From a checkpoint of a small transformer trained on Wikipedia: MLP 384 GELU, biases.
MLP neurons of a small language model. Each row is named by its layer, matrix (down: output weights) and neuron, and shows model dimensions 0-191. Each number is 128 + 24 x the weight over its row's rms, rounded and kept within 0 to 255. Numbers have three digits each.
A block is one neuron, or neurons of one layer that tend to fire together. After each block is what it responds to, as a language model described it from the Wikipedia text at the highest values.

L9.down61:145132139133140111151106151093079101155101151116087148129129129142117141052112126106133162097146133124128196128132135117131175149160105130196151120088181097087152137110124157099130140150115102130138138115112131083099162132133123132139131141160109126118129116118129116119137107186117100125130138147146150173171150129129075113163110093128128110119126127125116157144078089164141110133137098122104121126114160135122113116126106113148082102145149098137087156094116161156150172131116083126138151130123112128141137145057139107145110104127150139122147130120135185116137141158105105126
L9.down208:158126123132068143118138136138158110134130177113171115117147123134130155086153105144160114098110114169112104104159151120139101135129059154173126129133192150140136143122155132105086144135129122151119121118136144137088122122092097150111114140135142133104112102175114104099110125160120095111137131143165150125103126103176151104081074076120122136140080118128126163145117164086111097098188132144112120146115143076119132097117124132136102141117149122136105155134132144130114141147115141150157117145143126104099143139117117160104104135116107136151196130134178170122129134083123128157
Main verb after subject/modal

L7.down0:142160135111118137133130117092138112105136161104081176110132150155141127128175095110107124116130116128143131120125105146164119146070129113166107144114127140139120099140140128104070147132137111128115135128123145165114089125101082154156156096160114114097121139129083134087120105158113101104091137128144124150137146113110151138149107075123115155132170134105140111157136153111120078151114195114097119167117140160148067118133143106161114136110149121133125115109119106118122104137143164150117097149130106177087102095112118136120115196139156127167153144121187175130130134132132129170
L7.down84:128130151105114128138124145078164123140114130136094120137141131131148215063170153137115114131138109165152126124088195142137117142129097150087142134136141135091148108121144140131144146138104134133137135098135122131095099147116134168115113106112143095115132137135117096129132093165054129133129165102131138136144112100155117135149117108155101149139144166150143139121107137142147130085105135074098138137157126104141076125094113151155149135170140109153130084152173159101121122132152139149118125096079109119138143137125104082153087152129130091129147127154121098159109164121098110087
L7.down91:137141139120116142164134145128111116158086141142144154129157122168130135062129108125117092098142133125129121163134114151121175153154098179169161137113130133068163128123155135125129151137123136104145115116148097078110100116122069081122149133157140111112114095134117117110109121159142060134153127137107175119146151141103120073181138088139099128088128150118129132114103103143151138119118124129107145139102142106150115128069119087156134133135176121109100150133106150155130162129100097163165123140099143099133123142115161123129099118100126103154143135110134204113133140101138150135
L7.down108:153118117114108125122128122117107106156123135141133126110135113133118129105115106135149108097153113125127125127120076143143130151125133135157155134127119134109166138125120137149139139118146131089137118151130113115119138129094096085154148139168117125094102109137132138110139130161108030115146102138102133125142145149119110097128147096113130150119107148138136141143110122109139113133122157132119149135134169155154149122072127096146147130120188130119098154123106137139142158124113110116140088154109130118135107145116178130115074111110144128157122118117136255123149176068149135127
L7.down132:139121120118150133141110131102140114165115144122090168106114135147116129091109092120122155104141135100142165134108134126147143154122095150153146141130129114107171122164138155139090159144105131094108096114093110111123137119094078106151134153146104110112125113132137156147155130184151079094129091151127131125149133131144130107175152079093150166131111140142168126130089137133123081150137173130148110154123158131114107144117150092168134107133168084127124126075152138137129149109117122131149117151086109147104117129100143133107084120111136104161128094108168227085146127127100100136
L7.down195:150087103128143144118136159135095157135145136116161140125083158136147119108123122149134133122121145150135145132114111147127126150138086166133164132107115129131150111114084121120082096126141163112105191139154142153134129129145086146136095096138169145165123102128124145104128136116089071165100105156132118153121132127151134127120099134093141137085147105109171103095131153120152144106120115121127119105170173152138124132110130106187114075133179093137126118106151113142145125131139120153104091113084156097114088103116089130112143099130113132124132144130152211145130153113097161191
L7.down226:116106102106089145141128135116085157116152059120080151107127133121123107164108114139157118155096122109123117130123095151135126171160180092106092125113150139125118149083091124132112133129144123149094141180123129157121117129132107161132150137151151150118160141124143105119111183070144097098118096165123086143109109100167131117113107183127132129128136108161125122117133156151130142156115144105170090123106112158144170098175130118096124130126137125153150139110111134166117112137147112111163113119131113125152141122138069158090091126158153150167135086113119157088122170139117156107
L7.down237:102121122107085135130166131130152127136142134184145114111125095104116133111153099130168115105122126129102126137109096139152153111117111132161157147154092141106135166122126122145136148121163101092135123127111104069094130139080109081126150128126120113098142080127135133097124152159106062136142121149106091122137124129104130119125187098115126160144132144110118137122093135125123108155131145154129180131144133132135139111143148094148132140132116135177073188115109123143177178175104101104124150103113137132119116096119169142151092121117142139164149109123124220139109115097141144152
Relation-word before object

L4.down44:110187140164129141085129131094162165139126137139075101164131144134104076158171155139124165134142142119136105152110154091136100099120174154167129121091106138152127151125128115108133138119141157152140121180094144128114110132163154115124106105169150137099114103133086133114053131108175111167132122114171137112177139157084137152104112148152156102131105067109121146162094129123134089124105119088151122123148143099108145100097118140138131143095142102083117113130121110142144072145139142125150148100120143134130139149114104145130131112111100115139162157126095115143135132119130146108
L4.down58:161128169117127156121139133115180114133117142136118115136110066130140108113148115117129131092167091138087119085136125159110127140106101116102114099122096120129146116147114135128130136111147125109156093115109177093103139161075107142133060132132103113109119104121146073149166112119151148119135144119138173128129141119186126131124147080128150103175095142127106142134151103140090150073119096121156118175162136106093128093130112136165129121150134134116146131130139166166114123106182151100120152123140178122096098167117127112128183156176124132135102152159147117130154131114136127139
L4.down202:137156098101108181082065151119149144139115112105123160146092117131114140147170119103131126136125116145079136088094144099104103105092103142130117129126135086127123129153140099171124116108071112154139102126108117127108107115135160137116122149110169121133103092090123107143175128115169139113122133149143147141088128137136120142134144086144133116128145169159153114141108098129143094111151194139138135130133179120162137137118135123082146177162120101125144155136075092141105136159133137145122132084120177195119121132148107164138174125114150119123164121139127135105144133159155110118
L4.down208:144158169157169145142131112106119166099097163144138159106122137089125117125149098105132147073135114102104141141136191114125169083157150147087126094108123172118117151143141156127141172105173101135114106114160133099150126148123106107127144134117166136103093111108096097153115111148167111160147141149119119125161148156099116141110138127127162105123110132145155164119108151115116100151120111106167108155098151138093127086164138191123140126138124081133113153121162130115125101138104104138175139101104135125105170135122130102086163132078098103126139116123148107099088126132105097137
Title-linking "of"

L7.down23:105137144117108150121115099106143092110118141172151130107136109093148115158135093104144138130101132135148147107190062114142146135124107184144152095139119101144148123084186120117135163107147097156133139085081184082142124092129133165123152139125106093127132141177142171118136161128134137155105142155127124130150127139099126118156085184130112131171110085131128145135132167125100153159130143098125126076107091130101155109103081131154120155129152083129104141118134166119120122132115111133120152148134123118152129165140124120113097144115111104089118124112153166110110165097109132121
L7.down26:134150135152119130177101132134133090123137116124094111128135095086150152160118096126134181105101136153120114122126155149158154130093104116103168151094132113150108174137129112125165133130172148090166140092140152126124139116158111152101109176160131085095072153149107174129149149112081124129126139119125154134102109128117192109156085130116131123106154096139134200113142128135106100145088105144141132109117139092128122132129161096127120115179102169115117122189116128114158132143131107130147127104147111112112058117130130148129117097133141143107090118095133130139163153132110109122
L7.down40:096138155135144096118149135117125148100120133117131114146138170113148104169136157143140176167087152112130134131149160063165144148095174100119118145105133143130166151123161111109161072161089111152119122125100086110077091129163135144087115123098094140137176143166161099112107140117135155146128136119147128146149075139153133150150146116114147127134138093139158101119121113150146130114151089130144152148124123092131126119080114143151118122101121136110143147117090091093093087106141130096119195119122147122125109115133122141098108129158097149169121130146174076131128127127116130101
L7.down130:125158115141138130110094082100101112171172111145154103142103064123150158165114088135142137103121171127119106113133089098131110137100104156116125116110090154100159112131104166131130111164146132113097108112153130140147121092096107143077121128191093102147116112147068125150116110158141089096144085142102118138118133129129145100120135144134094149131114107143135123152156134128089136124143163165152147118146187120144132106125168160102144120125174115138091116142115148152114131159140127129100113159152161122171092168146163131128131124083130127147123095139124184108136143141103135141
L7.down151:121162107129117142137099123162085085128149131142167124154107124104129113122135112137130134113128135140142116163135097174142181126139116130110149145151140108111118153151128150101114160150145117099124152159125135096089153066165096114116131172163143121131134115106156135146098134112117109164139102130059086183125153116094099078116129131119106164125151093139111089163160162128116138163137152175126112128132095103122145143128168112126141132139124151154114128160105112110123147119124126110140117139126119139145125127111183124101146121104150107140136086059145143112110174111054107163
L7.down239:163116101141126112114118169104125131198140136139077095181152119140108138110120088128116137112127132112133103130123137136132142131189116145110130108104150121118174137108135148067159138077143161089151085077171174108104131114145135129070103162125140143189105114138104091110117101170137117105164134118167150121123121139142113114120124165152126137155119119126150140153120112155119134126133091113154155116148117108112146102145147121110114123111126157149120098074132128118114143153112104149136194113123130107152115180096084121134114141109152141129089103117161136126140116136128119177
L7.down253:151111127125110130170121114130125102173116126091170135129130150197094152148148160105157091112150133139144160140148084077098160148171153135107104149145118170094138102127163128134108140117109108143154149113118119122157109128136173102099143098125127127096134131123144146157074098137177097118095153142115135143168117146128102170101187114087108142105104140119118121112119137125142117160128095143108097102111126110118128157163093088125105154135140104134136125136088106119110091121143096087156141125149150115138140128117169131148101161128135138145141085094087185158122152147108140128
L7.down365:117136122133055111157096159158135095119129105084163126153111141106113150163123139098146130125106169161150127098138085130077089139137104110110154139143157113148140151095148152078124146153136076132158118122101138138104102091142082139095159136100124089093147121124140144114131143131126066164135103146136106096133132126145131127118119144174126087163142111142136139114135148170141117171155134140138117128121120138109155138142160130139157175096148116135129123140116069136106170128147091127149144106154121123125079157093139147094128113144160131146134098113106192139127135098103157139
Possessives and role predicates

L4.down8:089189132157107152167117130136122115153132100126142146088114122099152142115097131148108131160069152148110147139092071118133137161118112127104115124122136133090160163109079113155095161131149176172125125136116116111152105096147107146095116121164159104158104122102161111089130104146164114106149115109135124102145117141121121120085128137109167114134121158118147169142109110135090100169104122146122101121111127134089134148175125120138148091116156095108193108151133148150101181121148104140152138102119110132136125142156118090115161144113108114165116158145120104121111133154123124188
L4.down66:143148154181130163148155117081116127119130132121108133156084080142129095152115085169120091167109118128109114116108196130143118143149125093139129127113118103119164153099127098143166098123126124125118132174101160145116105142136130130130132147151119152135109135174111119140127128120085153117173116109120091138135136094145144076097086147154135114144119120098107157165154116121117109148111104172090088142178173175142112094107110144111129134143139130128118123144130137169098125101106161112118117093140148100147115172156128115119132146093119143135107140129134093104110204132092160128
L4.down266:137144120095109130132111119137098137180124098129120144116125066109122134131141127133142117155109133130121086110144067154157162191154097157157142109151130119136150083106060151127120153129156125116140133121124112101116105158122119124116136140149096134196147139120143125151169142102127114067141111142141118160094113143101105137159144109139094157084107093131155184111108148160113104138151109122108079119130126145147105178162146094179133111143141149165110151114120148101143169091113111115099111113121126108135124163141166133121125152113108131170119114099137120099155166113117119143
L4.down267:116090138123160134150100100146071140117141122114084124124121124142139166137091159170133137134117142144119175127148134101119092139145135161142147078146114099115149109112115120118168084128159132110104169140123153166134133082143138139186119110089108176137128092096166128115098064120118121141151124099160103117138115124109127110117115144162107098074113118134126120113135124117091120104142131127146157132117103143142125133130139132093133133085167160091137113122141138126171096147127133098122145150143117116164083139136134171167128094098114137158146096182103152155149114102138195135
Apostrophe-s suffix

L9.down146:180072103129150151122122135097140136162133123138166101193098108150134087169108112110111137104149125106130153137136131136120159162078104176154141145118101104127149154146124123148130103143137124138156109090176141123125167143167135145134112179135132151129124133163175097162127122160102096148153120109155142120146095159114091123108153161151108117143100152116115093104128112122126124109143133116125073128129141118110141113081130110158119105129154099107093076137153136102133087119116095148137132116157098069124147129147131177158084127066123122099129135140130151111141126126124119154
L9.down206:117128157129108106124124109146150118147091138111157107131131153143096129130089137115153133121137180111118089103066179100118077138111159110138161124099140094146148144126119098156127155110146126115140099132124157141119175151168199108127150151136114127118156103146141141169093108122167107113135101151130101116120134162146146112086135133124136138144113128185121098120097152101152132172138150133140114139100144113080174133132182152133144167082130112133160141113079104073119119093116097124123153123147093119154105138129148150125098153130155100108104137072116126108161142126130122152
Copulas and table headers